{
  "n_head": 5,
  "head_dim": 128,
  "d_mlp": 2560,
  "qk_norm": true,
  "attn_scale": 0.0887,
  "bias": "none",
  "tie_embeddings": false,
  "extras": ["capped logits"],
  "init_std_o": 0.00643,
  "init_std_down": 0.00643,
  "lr_mult_qkv": 0.7,
  "warmup_steps": 0,
  "final_lr_fraction": 0.1,
  "train_tokens": 1277000000,
  "dataset": "wikipedia_en"
}
MLP neurons of a small language model. Each row is named by its layer, matrix (down: output weights) and neuron, and shows model dimensions 325-420. Each number is 128 + 32 x the weight over its row's rms, rounded and kept within 0 to 255. Numbers have three digits each.
A block is one neuron, or neurons of one layer that tend to fire together. After each block is what it responds to, as a language model described it from the Wikipedia text at the highest values.

L3.down57:086110131147167129117128104149139091130110101104122126122073122094151088162126141113072113167132113141180182162144131186170067119067126132171119128171162144085082094177108150115127096068155098143162107110162156176136162108143106103133102082155130132188135134149132142144090097095076105143
L3.down145:140171108142134186059127133139065168123112114123153118136096106147091086114175120104063133147157107113143091164141126046116121132088153175099094114091112182127106131192140128107116117103110120100193151151100095160173143151056120131119161091101158129138154105161156164147185145128120089132
L3.down272:133146074080120146131065139167134142100158166141129183130132166102091130058130127121148133096107147064071157108141144184163144115144109123133110205115131143113144122145180209127168103070112129153113138052112123132155100129094146124131122113161129145058087148133131182155131125255185156151
L3.down385:118178083163165152121114133085119144040112151069089138169124138135151105169135127129109165115133127112071149157185105114093140158102139058154124106125130085106117123176113136184080140131087119125086122130142156149109129033063129096170057127153086095079127195196113129105178132167082201149
L3.down558:075127166184169131126070138082101152164133141077053073123100113155112128136164111188144109178112140122099108094153115149147106119100116091087091115125152120134078153150150104136104051100142111157062130141154125082115159131132133148143193129116137098098068141128179162113155102081086134122
L3.down580:110116106113071138099147147129154166185181117139111145084182205132153135116165118086178129091157078102073133086129131140150123141153098179105112183083102117139176135133101129090186169155147132183158126081075139145090089101091152114109149113077124144130121109085163161056129099102104140146
L3.down1268:105135131085099126076098123162128082129162116091155156062135124147162100100116116159140167113152137098166137111112153179187164116113100125125032173132134148112186077066123167139078132166141093181174112125142080129153143155074170124169136132144094128114112093096117184103109193174150091145
L3.down1326:127172120062127088118166182106089177172114153123150092124120136139167127069132161133181115120108160090129142064116148121117151149123147163137134140085104134114123099144151135112127127130140105118137147072185111114084149136086142140121153109148165131139096120096111151170146150127180123107
L3.down1736:134184123112093112086163113075100154165110111183178170157133111148165117166134132095095085153125050154148126154114140130142130103106171143093114179169105149100140132100107108117114119136175157106186140140140105148136154128143133163166152111067111109086154075105140148061116115154113130112
L3.down1839:107144102097034146112164132189082149101123105151188186051142070091114149090118153142145126099121093095133102100179060185130134099134108094081109073118139158151105089109114106139142142150150152222179126169151110156091119102131122115140149134115127166217144198083108134209078144171143160165
L3.down1863:150134132138133070145104071156135129099164119164028125127107049138145128142152135137157115129121165096162080117138071132104137099159117076089135104097110075108181163100182120151098157094090135129084138120179140134093120156169192131158105154075156171083128206133106142121097161136183123139
L3.down1901:179116178106083078177046133090085127135121152100163154093114102108095124095142137065100173188064106134122060111159124130159141133118116122163105130129165108134118108195152155137120088116097126086154114109179125123121116076110112120117085111124062098139095156164151121082117181158122075157
L3.down2177:140130122185202140159069170095137164128134115119131174124150173114125079162119092146092103133123113134069180144173177160109116194129144080125131151129158090121104142141099090140112134167140098160082128114088111190169132106138125169160131143182135131120154130124167124137143116149119140123
L3.down2249:147164119079152078153123104115096075140114124104149080117119191063146116149086164144111096141128150144129111117192145137106104110161113171125126127134105137139117150052146094109118122161115087096117157092186154164114084120099124161110139143107108108061124164180109106172135158159195187089
L3.down2271:137147139150084138124131198118103104108120108116119121111125179093117158178106087156076093117104116082127117104140143093110115183139205131144120127126172176119135154101204129173132159113127095117110165117191155129162146135131085105186118168164128116153100163093152208166107172161122088107
L3.down2448:129143112087054095132164072062121065083128134110075130143117089130135143136066027087136146118137136115123107139110178132147122125170146156142148113142186098123115149118158131167077123130127093148123160122103122070136061091100083120164147115139132088101132114076115129118153166193108125145
Description: The space or token just before a four-digit year, especially after a birth date like born 27 April, and also after in, during the, or a taxonomic author's name.

L3.down395:129093126136118109156122119055134121101102094063115116104158110117185089170120134115106177105149109106157117114107153086061111141172086125088129105113108109120151108119104117194108086116131101066136118121166130160088094169125119148103193077162083126152146162094112135134152126196061133210
L3.down438:188113131075095105076170142142084140171164120175119129179100103073064093129096129126123068093061118101105103080147112083095174166152159134119098173189139131151144144175106128099120149126142127061134153148145070141076146106146107109109105183073155129074102131117112116101067099159097068160
L3.down689:155125158154119151157107135172102165121161084159084117078160104166133084118137088127120170074118139117131099069135101122074143136036159080126114148141134131129104129175136133102105117141139109121161163152124088097148080126063173089101098102123144162082074147060130141159117120130124138170
L3.down1128:146081088138120126081182128149113103160156107143152152180102090171089158125108144166109149170144148110181152066114119192093161124111125144143085130120131168154087104161136115092161141130137158127137123158105159160110129061110191106114119117147099181121201125169143107141137099127157157148
L3.down1220:163156116062138072092130146184115177175133126135103149163114170124201139115125096101133132251094126137062123096144073131171089138066102176116096144145107113149158118160066113077149129147122156141138129128136039148106133129097114137112121102145074164136096173122162201108110076167091120109
L3.down1358:135111146146104051124144152178131124115122121081103166171116123100115128129116113092088151110137065174110165137117123106152124158102089138129114181120110125140098046153089110060170129131140144112134107174102151108146159219119145136157190138105100127111116124137120123095115081156066096134
L3.down1415:111058074109103118136120177174144164161185151120076053134109107078150153171208112113155039070120120167121109157085117075143109140086110119135228135123154134130127129209097162135102131121087130139202155140129131149100131089161108188143145171113137101128110175136131143106172097165122141107
L3.down1431:113180118063114112218073082124131095139095132108151098112053111170115072164129089168129154084150138137097117183133109108142110135099145152110133127134122080181072123096104173084146086105065149162109152122158092162077131192187127124141150091083089155141181116122126114110174120114094078149
L3.down1491:131096163167175122150169086158151119133222114210126163147195137128155100162189148162124158082168152150132162057061110138102072128094155127060129135136115124153117127143137137129116130109118110089124188112127149102145153092117087147111098169108138059108114134136087105169068127097105136150
L3.down1541:140136084126181061136101091158189106123185153084069122133108144162185151173120153131129184124107152175141179140134173186140123054189167136111060125114114138114114162153133162135111157112098128106146106091113096119155112116120150143090068141115124115151165134142133138143061202121173059093
L3.down1627:118132148150160157168141151152075136176114044145133150138086177162132130144206088074063136085125151148143082118129098181181123086143109094145134151109133119213151121157171123118128105118171134113101112092154123126159138152120113116132154144098151084135102120125157166126180096133160131155
L3.down1725:155080093132089127103111177108064180095128121141001080181177140179121084102138126135114109151150099116125148143138157114098119086073084148129133129131168082120100092156118159156105136109092121100108222169209119086190083158145158098039177134149151121169138160117164139132105161161104118154
L3.down1728:138127148117107152099175121079152080215134106145147144143138154143165117077181120116142134112104059123115100130133109079140123152185079123104099158177192140117112128134117097061142135106106127151156148154183076073158142144125172153173147168166070142110127110108142087133059168163154149154
L3.down1788:096160106141110099146116069124162124079137084076148166173158129146130153159136163143158174105128067133099147125104150177112169115079128148131090141131149179103160120106167176095125131136081119135144100092212077187118075159152105122186131123182144105155148112059192076181166117100117159090
L3.down1914:133147126072161132082120095189133167147186128155120139184123125148081158094162156107170139147120110095097132091136132105170155183134132166079114180136130155161110070120112134116122153157161144059185163217122128077106134085138150161136197068152085179120114080153164108158130173187145119128
L3.down2133:107139108127144110108119138104127113156137125131123146161140200125183169193133117100142086179169135068120122105103098198092102104145060116058086130085116100080062109195086116119155127056063189112135108102145120144143142144134132148159106090093112100145124131124113093172138128117131166131
Description: Determiners or modifiers opening a place or time phrase right after prepositions like in, through, into, such as in the 1940s, through the centre.

L4.down1552:174131140111145142088137129119160138113092172166140118125121123073159145117136147095105119136123156153090065139134126099149103167137076144140107161153198149158099116099122116203107114103146175151113139097100083105129130130122118164078129113156147176129098153134116127158170116105141126130
Description: Last digit of the day in US-style "Month DD, YYYY" dates, or the comma after it, e.g. "January 2[4], 1989", "March 20[,]"; weaker on closing words like County, Division and paragraph breaks before headings.

L2.down200:070182129159159076163126140084155138137117176144122122035115128190136201055154124104130092193110172083134121095133129135107183118125098157206147128140129091153108121112130173097090125165164160099157129154162150163114094129163138135114083113161122108107142153168116165173138073085062162209
L2.down1714:045177105139120146167126107087137130171156131165082163095153109154072128141106129174086120158112140118132147102135066155079134089163110179088184114182127132094125108175116109120117049104105132147164102142113136180086155157158117118115092094167157127089123203157100131125107094112104137151
L2.down2209:083125090160165125095126121097074131128129143136142116045133121168156169092144113168106115172090119110136126099148138112130106158136069162177124175125168147147201101101072091201154143190156063174103163116164108133089154111105124131095104109167108078093173138105175125121189052160137130163
L2.down2490:118159121094149099110056163150131081145146138121126111117150142140149191170186082071153163110148188111116128166117119171180181139127117103117121095127088171161149088129153046133119157137111121179178140114140187134103102127129133104120123164136132155189130183101112164148188130110108129124
Description: Full stops ending a sentence in the middle of an encyclopedic paragraph, before the next sentence (He, The, In); also closing ")." and ".".

L2.down52:084132142123134139127169079147082119092112168118128149118138096160200162132145150122125097157098178073094134077186147127175143115050079136096085128126124067157108037076127145109115161129120151168109183122134126164121132086130093112153118074134082150161091155112173169120109175195133167138
L2.down677:132096156062171145148114107107058070081171134079107147147146134169202118113164129116117172118111097151118088117145088140173127110143112181149130125154136157172096175076082171134117108088135145197168113079134128095168083113086117095120161107181066141108107103101122128107143190210201122160
L2.down683:153064116107103136135055153097144105112123117125200144075145109082109137136150084115130107150114187154082102056107101092149103144121148131133085148143140119108130159103108137120163153149123118101114094132142144106127130145143087173151147098154136130150110061153126133153127141093165106101
L2.down845:153126138207044133054129202163168126127095172083128092118129087097223100120067129148136143076137117107097103113137177068153160088094112181171142138165126133076079125113161103133124084135127096141132128124053143088131133085153110183135124174099114125163143090075101150162122172069152148100
Description: Space or comma just before a year number, mostly after a day and month as in born 22 January 2000 or October 15, 1938, also c. 1746.

L4.down201:140169114152094077088135137094098135139119050126178149140119113075196173134142167064060142114126050170124102138109085123100089133092125104110102142138070118096121104104125145137122135169096095128071201147113200143130197164159155112140165152148165138139181110147128170132165120115147127162
Description: Mostly predicates after was/is naming a reaction or state (concerned, upset, tear-ful, agreed), plus mid-word pieces like -ew-orthy, Pre-jud-ice, Chick-ama-uga.

L4.down1777:097128146099126098091093145154114152098104141113091148135106125088120112144083136112179086115120120109083136128182143198127082126139156084125125123118168076164149106134171150173182129132226127162125152104128150158104147112083132134093180162152119123162132121130042145089159184140170147061
Description: The space token just before a year or other number, after words like in, a, between, a possessive, or a date, as in "Rand's 1957" and "In 2017".

L4.down2135:082174155138062125168121075128126087096087099065161092140127097060136180082159128170095169153090167068136122123140131130088158174147096111162175153093176114139126073177130070144047107149127129158175134167092151205169108072139102163136103154186127089103130135140147135148109121151085133085
Description: Periods ending a sentence in expository prose, often after a long clause and before a new sentence such as The, In, This.

L3.down61:141135098149109128121098171142164129114104151184093134123118126109068089099083161136139147108094085109135140180027113166174135112115164191059167157109127135113103118190140102118112055076133124173162110157063100139133109152143120151149065108141079081063131100122121144134117122109129090140
L3.down97:174110120138161184091124116085161102075100193131194119142121128126091102154095132099162143116160179164117121119184089166163061095158064069116159112131162153124163133155145180122060102094148076144101118165125206085134101067193109105073105152137132135173141131153099099073077126127172076121
L3.down160:111137079118156130143150121140163114110135136083095175122150143191151191137116101159109121116095155063146075091155134134170141119206150151146123161088105155141105102206142200083142089111131096078149140124127129107098180181112139099116098092173041109067168123088164126155135107170147126079
L3.down605:127121104054160150132108124177141085056118110086129111132085168169066088191188137155145133125183136111097155119124110065133126146129108099133133087099157157130122150109157173149134134121192111080178135124143153140139119143056134115113100160177157153120176128154172195113143084130182122106
L3.down690:150093136161049182111137145176142145070138133133105145120125112065118150113133156175114087098110102079132162115151181078089189166144108081139104124106124120143142163122173165110130125128174123155161160110189102113130113113115107090088168100119119148095154082146122080093063149061123166172
L3.down1248:189093115076174116078153133121126138126109136169188126155158089127125190160151116141136067123141182082114145060157103122117140090101119135101153132106149142137182134097079082133145115093114137153163154128157148076085071123095114158096114163120149106171166093109150134144151133171054144138
L3.down1385:123184076113101144163136112135156150220106152144137111123107097177149146140156129128139091121132122110089171148120161143126143119123179125146103118187120130179139128116152130119118115106112120130124111158172089127206176166084098129158170108155154143103178073137077137183144161126119135164
L3.down1652:148118129104157125164155137108183086190124082158156153188145155095064179147172136218107107145131132115153121126117124130075158077162102122210131195159161120066195147109179126079133087108128149084112122158101146069119121132134090112152117146175111132081119085150111126104128138090139086155
L3.down1729:143177144117127054123084131083113100092132161093167083156111107135145127173127104159095086092119145182129151094154123111163147089144127077157176158116088180139139149171093158104104147116126106114100126136176118143173166139125135133143125129166143134184108129143154121077151138133140171125
L3.down1757:093094159124090154143090097094104165121121125178147141140106105144116167132108139090112145160117083140131149146095146135119090209130169135069135104123098073111127137128096151117140152138125104148160072093151150131136107120092163104130167127152157175129201189118121204117180171112136087110
L3.down1984:144089170089111126141105124130085149120153183139119133167127119114110113201122148122184076154116117103124138143127149150137167120093153116138128154101138159164110120147104158098168165099109088100162120087114165142170093173079142149123135092100127163139116132089116133144104112153054127084
L3.down2030:142178155094142167094157141062151150154063149166109091081129125105132169083168111140143096118196137110078112190077134055093106161139135065120110134080161135118127163142168144099127110101132173091133113098130167122112115153106131068127125128173167107102161103110150120104121114172174084147
L3.down2064:130127108105107116144124053087111107146130200122087067146142158123081128065120092110185087127133086184178208088143089095110123063145103083172195119122162165122166133176158152138137095116199125027138091095121044154150162112188120147141160193173197133140165163145133132127184091129079140141
L3.down2263:135113124058130195182104115169096129157123114129136132105160128152106124122168117109129106177153146074165134115137131141125138161143132084099120154112144185080126123070136126171093112116125138116089111153152122139187097140112131138160161147174110102119200116122138112179126106187111135122
L3.down2316:107163174069108142109105093174154082099168100094146150139152099127106120083114059197159179112159177111136193109154117119145086131111138180135138152124172116218197132096138083139151084089082154147116163165187103084183125139168163130093122170145173192133126124119111126081149093108130111128
L3.down2402:153150110105121140098160163061138145078117159210156160137122151108124165115133150178168124111109192087080120104163173117085119130149138114137169058109032152106155112110029175123090129144167127080099130194087128152089101139105102158103172186087145107056115118104188120156136157152124123139
Description: Participle, adjective or verb describing a person's state, reaction or involvement, often after was or became, such as involved, disappointed, upset, concerned.

L4.down835:079164125107088097140107160129096086148119119154148094134156095096149167127168124090104114122121129084105128103126115133115130142153143141118150175105218108159138124135160162174135153151132151161169120114087173128112087152111139132140084087155099153106130156104143120108151152116105115092
Description: Leading or inner digits of numbers giving counts or measurements, e.g. over 40 articles, about 30 km, 300 submissions, £450,000; rarely "and" or "of".

L3.down78:197114093136086140097119103089193087185194109141140092102143129089164110134100119091136121155126126128152114148164175089119140071131130083101174144178164095069103122133101137112116075144152134119162139114168131046128140123124132123145116131106124040140144118075144077101147048147165118136
L3.down101:116138136147192131110160152087161144162110167115176145171132080141180123094143192161143151150038106108181156103169103128118156107152162107117116152137095115141091062117109091086160132104097153143154072126115153118099141111139146104109129146117059190107164112163164133139074124134174062150
L3.down150:132158128111121081168126150125162163129207152093088089068169083124094085092135123120140145127145161152081155148140126125148104174155129121139163093160139170157082111045145151103158117187101118110077067141107160097186209148163137087115168096145147140113135078110115062133137076127037132101
L3.down231:158067113060113148173056126117104126108161140165128151106133127067161137090064149114136159185142068123180108138137179125146074098055144062126094105099147133212146155176165127101097081165152178119153168119134154132078177184081139120150153161125127080155204149166115115141176110136171187098
L3.down480:082095103084140077099064135064161065062167141149134142152135104121130151122128116103090122082155080142136128113120106136097135100173143087104103151026112149160121119092114114179132142113142071087078167174100097150140154146131141120111086132124157116169109162156086109081155111076127138154
L3.down755:138118191129111142162069173153128138079129144154136127094168130140129089087133130161170090163162112080133149131120085130160177094113121061129156181150139174099159101132141148150145134181151111110150113081129131133130185054163092111159173103161168138103078102177114121130116092152131163165
L3.down757:117105196119136135064136126122148138104088159148106132096135150100095116145094174106137103141120162114151155168108134112192117136152168137157184075118139108138141123070179147060112115054099091117144136167164175145208078148100153108126163121135185144080120102146055124145145158098134148158
L3.down800:081112066217083099095154148122128116081116101153147096138091111082117146110107143115178111144112115106110089150128109149126142138080112135178140140182116165152174107147125098132194101084108102159130097104116113102131159150198135120123140126178190138099139149118110135059136098060148168124
L3.down1456:161123150096075180105087129071120056185113200185146099147142145137094131140124114119104181125135112151170139135090082076133135225119163146137150174134112144054092121145085168086125098153120099175133170082105159068117084096177128173132129088137126141194136099089109157112176140160092130175
L3.down1773:092120108104188131047108120127180115151097120169118156119131108087129166160119194086160169163089083102169113096126124122138108111153168161154171183152093198175095111116124107158116096060141140129123088108097106055137098159112078107145139130120149128113155159124109099110202126124128211201
L3.down1986:122158111140173172114120061119139145147118140074123105167173122118139189133128098134098197073085079100109086166136140183133210189144105138140070127121101119137103178134137103141143140144126099086113153097117112114185184155059098139146086151163170158126111147166149125075125103119085182174
L3.down2194:090172155111157130182141193165107128104129108107082148166120116151168093187094087089081087190207116129181134153128137134170173161089183185058148086171086115132140165174130109124137132148141175139154127077045142150169179062123135135100088062100075103086098187114116132170078132080194093126
L3.down2201:147056152186147117184174132139096155150134154165103104170174152108127148119227162135098149104093107117159179127133140119182199077194069177101139188128128086076128180116124120077119193180161135102135064107173126078154181153127171157125142139080133157184123139118117137159154103139097120103
L3.down2255:108147100124114096109166056136197105114134144070122186173131067141171098143126106108179077092083079137129164101092121062121109154129116111100116182174117122144110094080131062102171149064144129133178119089127159088130149094154054134109117146106126153051117114155131113152157143135201119134
L3.down2382:114114081108147149099042177092107098101149087143127103163122044097101192138085140123152180139144122102074073080156158121118090118097143083158088156118133168155149174111136124191091140126102176140158099096129159121050130155125055060094057107158107132135139109152132144085181115131084089144
L3.down2474:127133087145153111156110127098111169078106094154151158170172133135150130188117137153127174151119069088131174165138212114131141161128107136099133127132130172133108131146091105099093142091143122145127122088154129110100178140162109104118137137140131097152120156172067114118128093070114106163
Description: The comma after the day number in US-style dates, just before the year, as in June 14, 1946 and April 6, 2018; also weakly other separators inside numbers like 9/11, 3–6 and 70,000.

L2.down536:120175178086151169129147148089143129145118161147171166111167112154123095168094140146201121107164127122159180133166164116090216097090116153149139131172104143142083089100132146094138075104107084085143196113121117114148126118101140164071119120130090151107134161142131175108136162154128122118
L2.down1522:088155132048125118137071190066115111210163143156112148095113139190124171185114140157125158117138160125135108170146128181125132136093116072140091185151186124177137080165141134145109157096138184169182160170124126090174099055097123134080176090090092198147137129111159140165109115167161140149
L2.down1916:169139133151208052134136186106139173126117077112108141138154090117132177157132097123139102160190125154138114092157112136091204127047100137103101147128183146141123116087196106127082142121093103076135145136124141077116079104123119104128092130185093109050127105126138174098200101148143185127
L2.down2464:123111101097147052091054154069162124100079124139178200147138102123144189145082068154096139178203172130149088109113154101133125143152083147137106186077184112173045054089104078116135109107134127118107148176127143102188110122170125129113116167052102151130161219105081133138096100153110138083
Description: Words or first digits that open a count or amount, such as almost, about, nearly, at least, over, following, and digits starting numbers like 72 or 30.

L3.down110:135115083116181074121138171123135106128127093163149097149131154092127089133137105147123150154238142113122126078108172104078154096103109096113146138114201126142135123148119154168120187108192142117122139155150187078127109156139136090137090086142068143116146145086155089112151156139168132177
L3.down196:119128107079104121117139131159140145181136091126109086217116154132086087116145141156061107139185147150136106185138104150116138170123138171220127090091117125136182140131175139123101130129082104194153142144152136150115095144159118187155172130158095095136128143180071121125056064082159150134
L3.down590:157139078122204131151121115187164141130115111088119118122080115184104164173096130102116154174166157128122105071138100105078166059152071194088164097149146112080161180123130160132165141144200191159200121126117117112110117065090124095174093157148105137143091107132165173143155102074177122145
L3.down1032:128145150125108130138096151096115102123170094141132194172116172081141158088157132158113109131190116131175155117071153099138131124150155126091131200171133168191112075121110171104126140067158139162095104121116150164103090140177134160177143094153099123125157080079092137156139148146113138136
L3.down1227:172187154077079128074126164132160141155127170097134122135112117114217139178111161126132178149132156111120128091071125147106097139100189144192091135181156186154095083069135115113110136116099121068142127095118126146111112120181117150134101100197154136082150145061145127123135134076129187135
L3.down1561:134110092146127133099146142040125115118111140139106167095164135149157095084083123121133159163110129110091184123087101175140146118080121052079123131185160125143174119113175094201132092151083164106101105144107150147115129114158140159117052149148050131095150133092095159139151133093172172152
L3.down1930:134145126113133092157101158077137142168165080144077089108126127158090151129096128097097077122144102114128108120148163110157127107123104090140110175125146139128154144150126134142154098138090137137053123103144087099137151097137105112050117190163111077168097149152112106090142129172144126182
L3.down1971:098150132053114051125098127148181094128113047197119080119107110087103108121139180056098178189175106108190079096106103092054044126159135065109086082139083108131136149163066112109108127162117112140142099152094125130217188105161177118182140126119105091100107132096114090137123102157097121143
L3.down2003:106119151116159173177126101103119133080107062138126127104135088089150121155141146116101148173117139133130132069123114118134139115098131087151150141097169190155158108193115189147168167135168151114190184141151139141111086161163093096145063163210180102047134122059116122145108110131169192137
L3.down2086:147208111150144157127120112134138101099133117142101117115072126061087230140077136132131071174166095135166133079100133125130083190146155037184117108177168105099091110081144185177091075152074121137134093182133105194081163108170166100105120130122094171111130145137117120074135200132090071138
L3.down2094:132100118135118104119115167133153175155117154116104056124124129129207146156093083142155147176112111121194116130138133092096149095094069098161053110177126130075119140139148152091155168135152140090068160098160112170127154048139091113077126137169102136131117125130165124097145071144192125105
L3.down2095:155126119102135127079089104153133158247153164141142124071148146141181164129160187148154130147107111136067156117177127131110214161160100101121084137126172182175136168176112145180137164104099172193028140108134129143128180155080147137117090151118111121160139139094127063099113154106104202085
L3.down2375:133127161066156193102125109153157091129096100110160129174171111168109176093103116087139108105132167067131101119131093122153096179156127101111143103109134128143188179128074112147105172165139118143127124156093132070100201138180114096116129134086140205130092127153086161094140179129188109148
L3.down2424:087088202099138166189134175136169098129157127137118110115164128152140199165123125144208130098121156124072157108157176122095058126146165126068132111139138168154152190130167163123203204099122164132128139145173185116145124181128124137171117157108167098104125113139080160070160183149140106141
L3.down2466:153105135085103094137147145146118079114071148087079106168139169134094154145174136124148118129146142163098099119108133092170191121175150181108123133170148063074094153151133099155114142103108128104173147124119156134124141157070137146158167087098108128104085143099112079081144112183115173133
L3.down2536:112092140110070148109144088126140092139118098119105061124157104099144129127094091118145115132114170119123130142074134138136148127130118152171155185136151162187173154140111149136162130115155138064114141168085145207176153211142149129142117147200121123175130083077135086147101154101132118129
Description: Leading digits of quantities, often after over, about, or approximately: counts, measures, sales, such as over 100 workshops, about 18 cm, $5.5 million; also spelled-out numbers like six hundred.

L2.down633:089084157145136099063152144108123155117104124106100203133158083065128166148078124118093133087142131143110082112143132108086047079149147091118104079150132136144107125141068131093094173129110101140121109097105132148125128151113068147156119132139122106121111087133119138151095157096104116150
L2.down1151:112149162166157125177110139145166108092111165070159177158098138085158061130119120158128137134085162093117093119132121112144092108154106052149137155148164098107149125147154187177100114113163088111154165123130101150169118095177143166090105204074133151127130088120126117103119116149147166141
L2.down1490:107171144078102132200186104122136110114151137132118238147107106170102153101092119056103126148108150032153179151120132126169088030104201131126103108141103155114109152123155100145164166128133147101113146135068153156103182079171081145133137139051087141094156165153128180112176142124110127099
L2.down1764:101108205085171047153140106108100063124128140185162081206076149199104169111099148150074114112137117126114140178139147098140135098151143086131123150131105067097100063179108117128131084184083116064115176138136131106175094137195164154144150157142198106112065106092110176118035174134176148107
Description: Digits of a birth year, or the space or parenthesis just before it, in biography openings like "(born 27 April 1967)" or "(1940–"; more weakly, numbers in tables.

L2.down173:159228175143181166112107098118118166136101136096081152125110085087151087100106140162132132103126154109174168115165180091124098123175134140147145183118108141107132150158151149179093194130156118151060119135136172147128182134065114124149114139117102148084113134098105136131087122137134128131
L2.down493:147138137110154120112096116110115097114056130163123073126159175138204099103074103125108164061093126123159094144124123144102068118099142111120137122139115107116097101142139100106166161092146114101168142149219106131152087125108151113180128072162153147175119169063094110133112085120098141202
L2.down606:120129058154132162129127154189157101192147093158144119069144089120156101138106085187149143105107086130131165129108096102080165128036094109112062165064159163128195147117119157136152128098068142139122082127130175144164101140138147104145147096103150070137114102084075150126148156106098133146
L2.down869:133072104135166141113136089175096126112093128107145177112176111130130147161072094150109177126053093158112143177104082138088116107134114114094061099120171092172079111131151138198091105186094181099123081149115141191182115067142153128151120095097090132160147143108115105132067124143141110182
Description: Mostly "the" (also "and", "or", "al") directly after a preposition or verb, e.g. off the field, to the South Pole, joined the.

L2.down291:090130111178141132132161148139127108087133159125139117147155127074115132139146091119155123081139150080188098186134132110153142113139100096181138089106082087155121088136091150120108105095149096129090151115091157124108108136161142113127162152155157156145126147156081128135169146110057205149
L2.down1019:115109129149125113121119155139112090131164112175047109116095146113131183163125147150164125099088124061114052097128180139106116113166128117113134102103147172097150152156124167136145113156150104064127106164135108160046139146094101137135151135159127176155165116114156166107056086122130108136
L2.down1899:088104106114209157126057147120101138116096178141097089125060156166069124136126088136125119118143146098116124160126167151175156066152071139084125083101056121113162153133137103137154154138090100119083187097102187095087176167111174114097112089125175148162123067139137174167134121075099096127
L2.down2278:093116126099107134103127096175079084120126179118096077099130159135092103155162148164163191084119120076093158144062110152171128114117098138147123168087172137155104080138119104124162113101119094140138144167107211147137145072123084096120064157156132074117111131175161065173090099123131117086
Description: Nouns, verbs and adverbs in biographical or historical narrative that introduce plans, disputes, rumors, negation or cause, such as controversy, supposed, originally, not, due (to).

L4.down1966:121150081095134114116168116123151137151141168162101100136123165152151169127154092125102129100063098145135168152106148081128114133118046140105088174104172110135066124090135127206155127136157100141154154165199108104150129100116112146156173124167136055115162181163087153111157115085140118183
Description: Determiners like the, possessive 's, and his/their right before a proper name or title, e.g. in the United States, London's Leicester Square.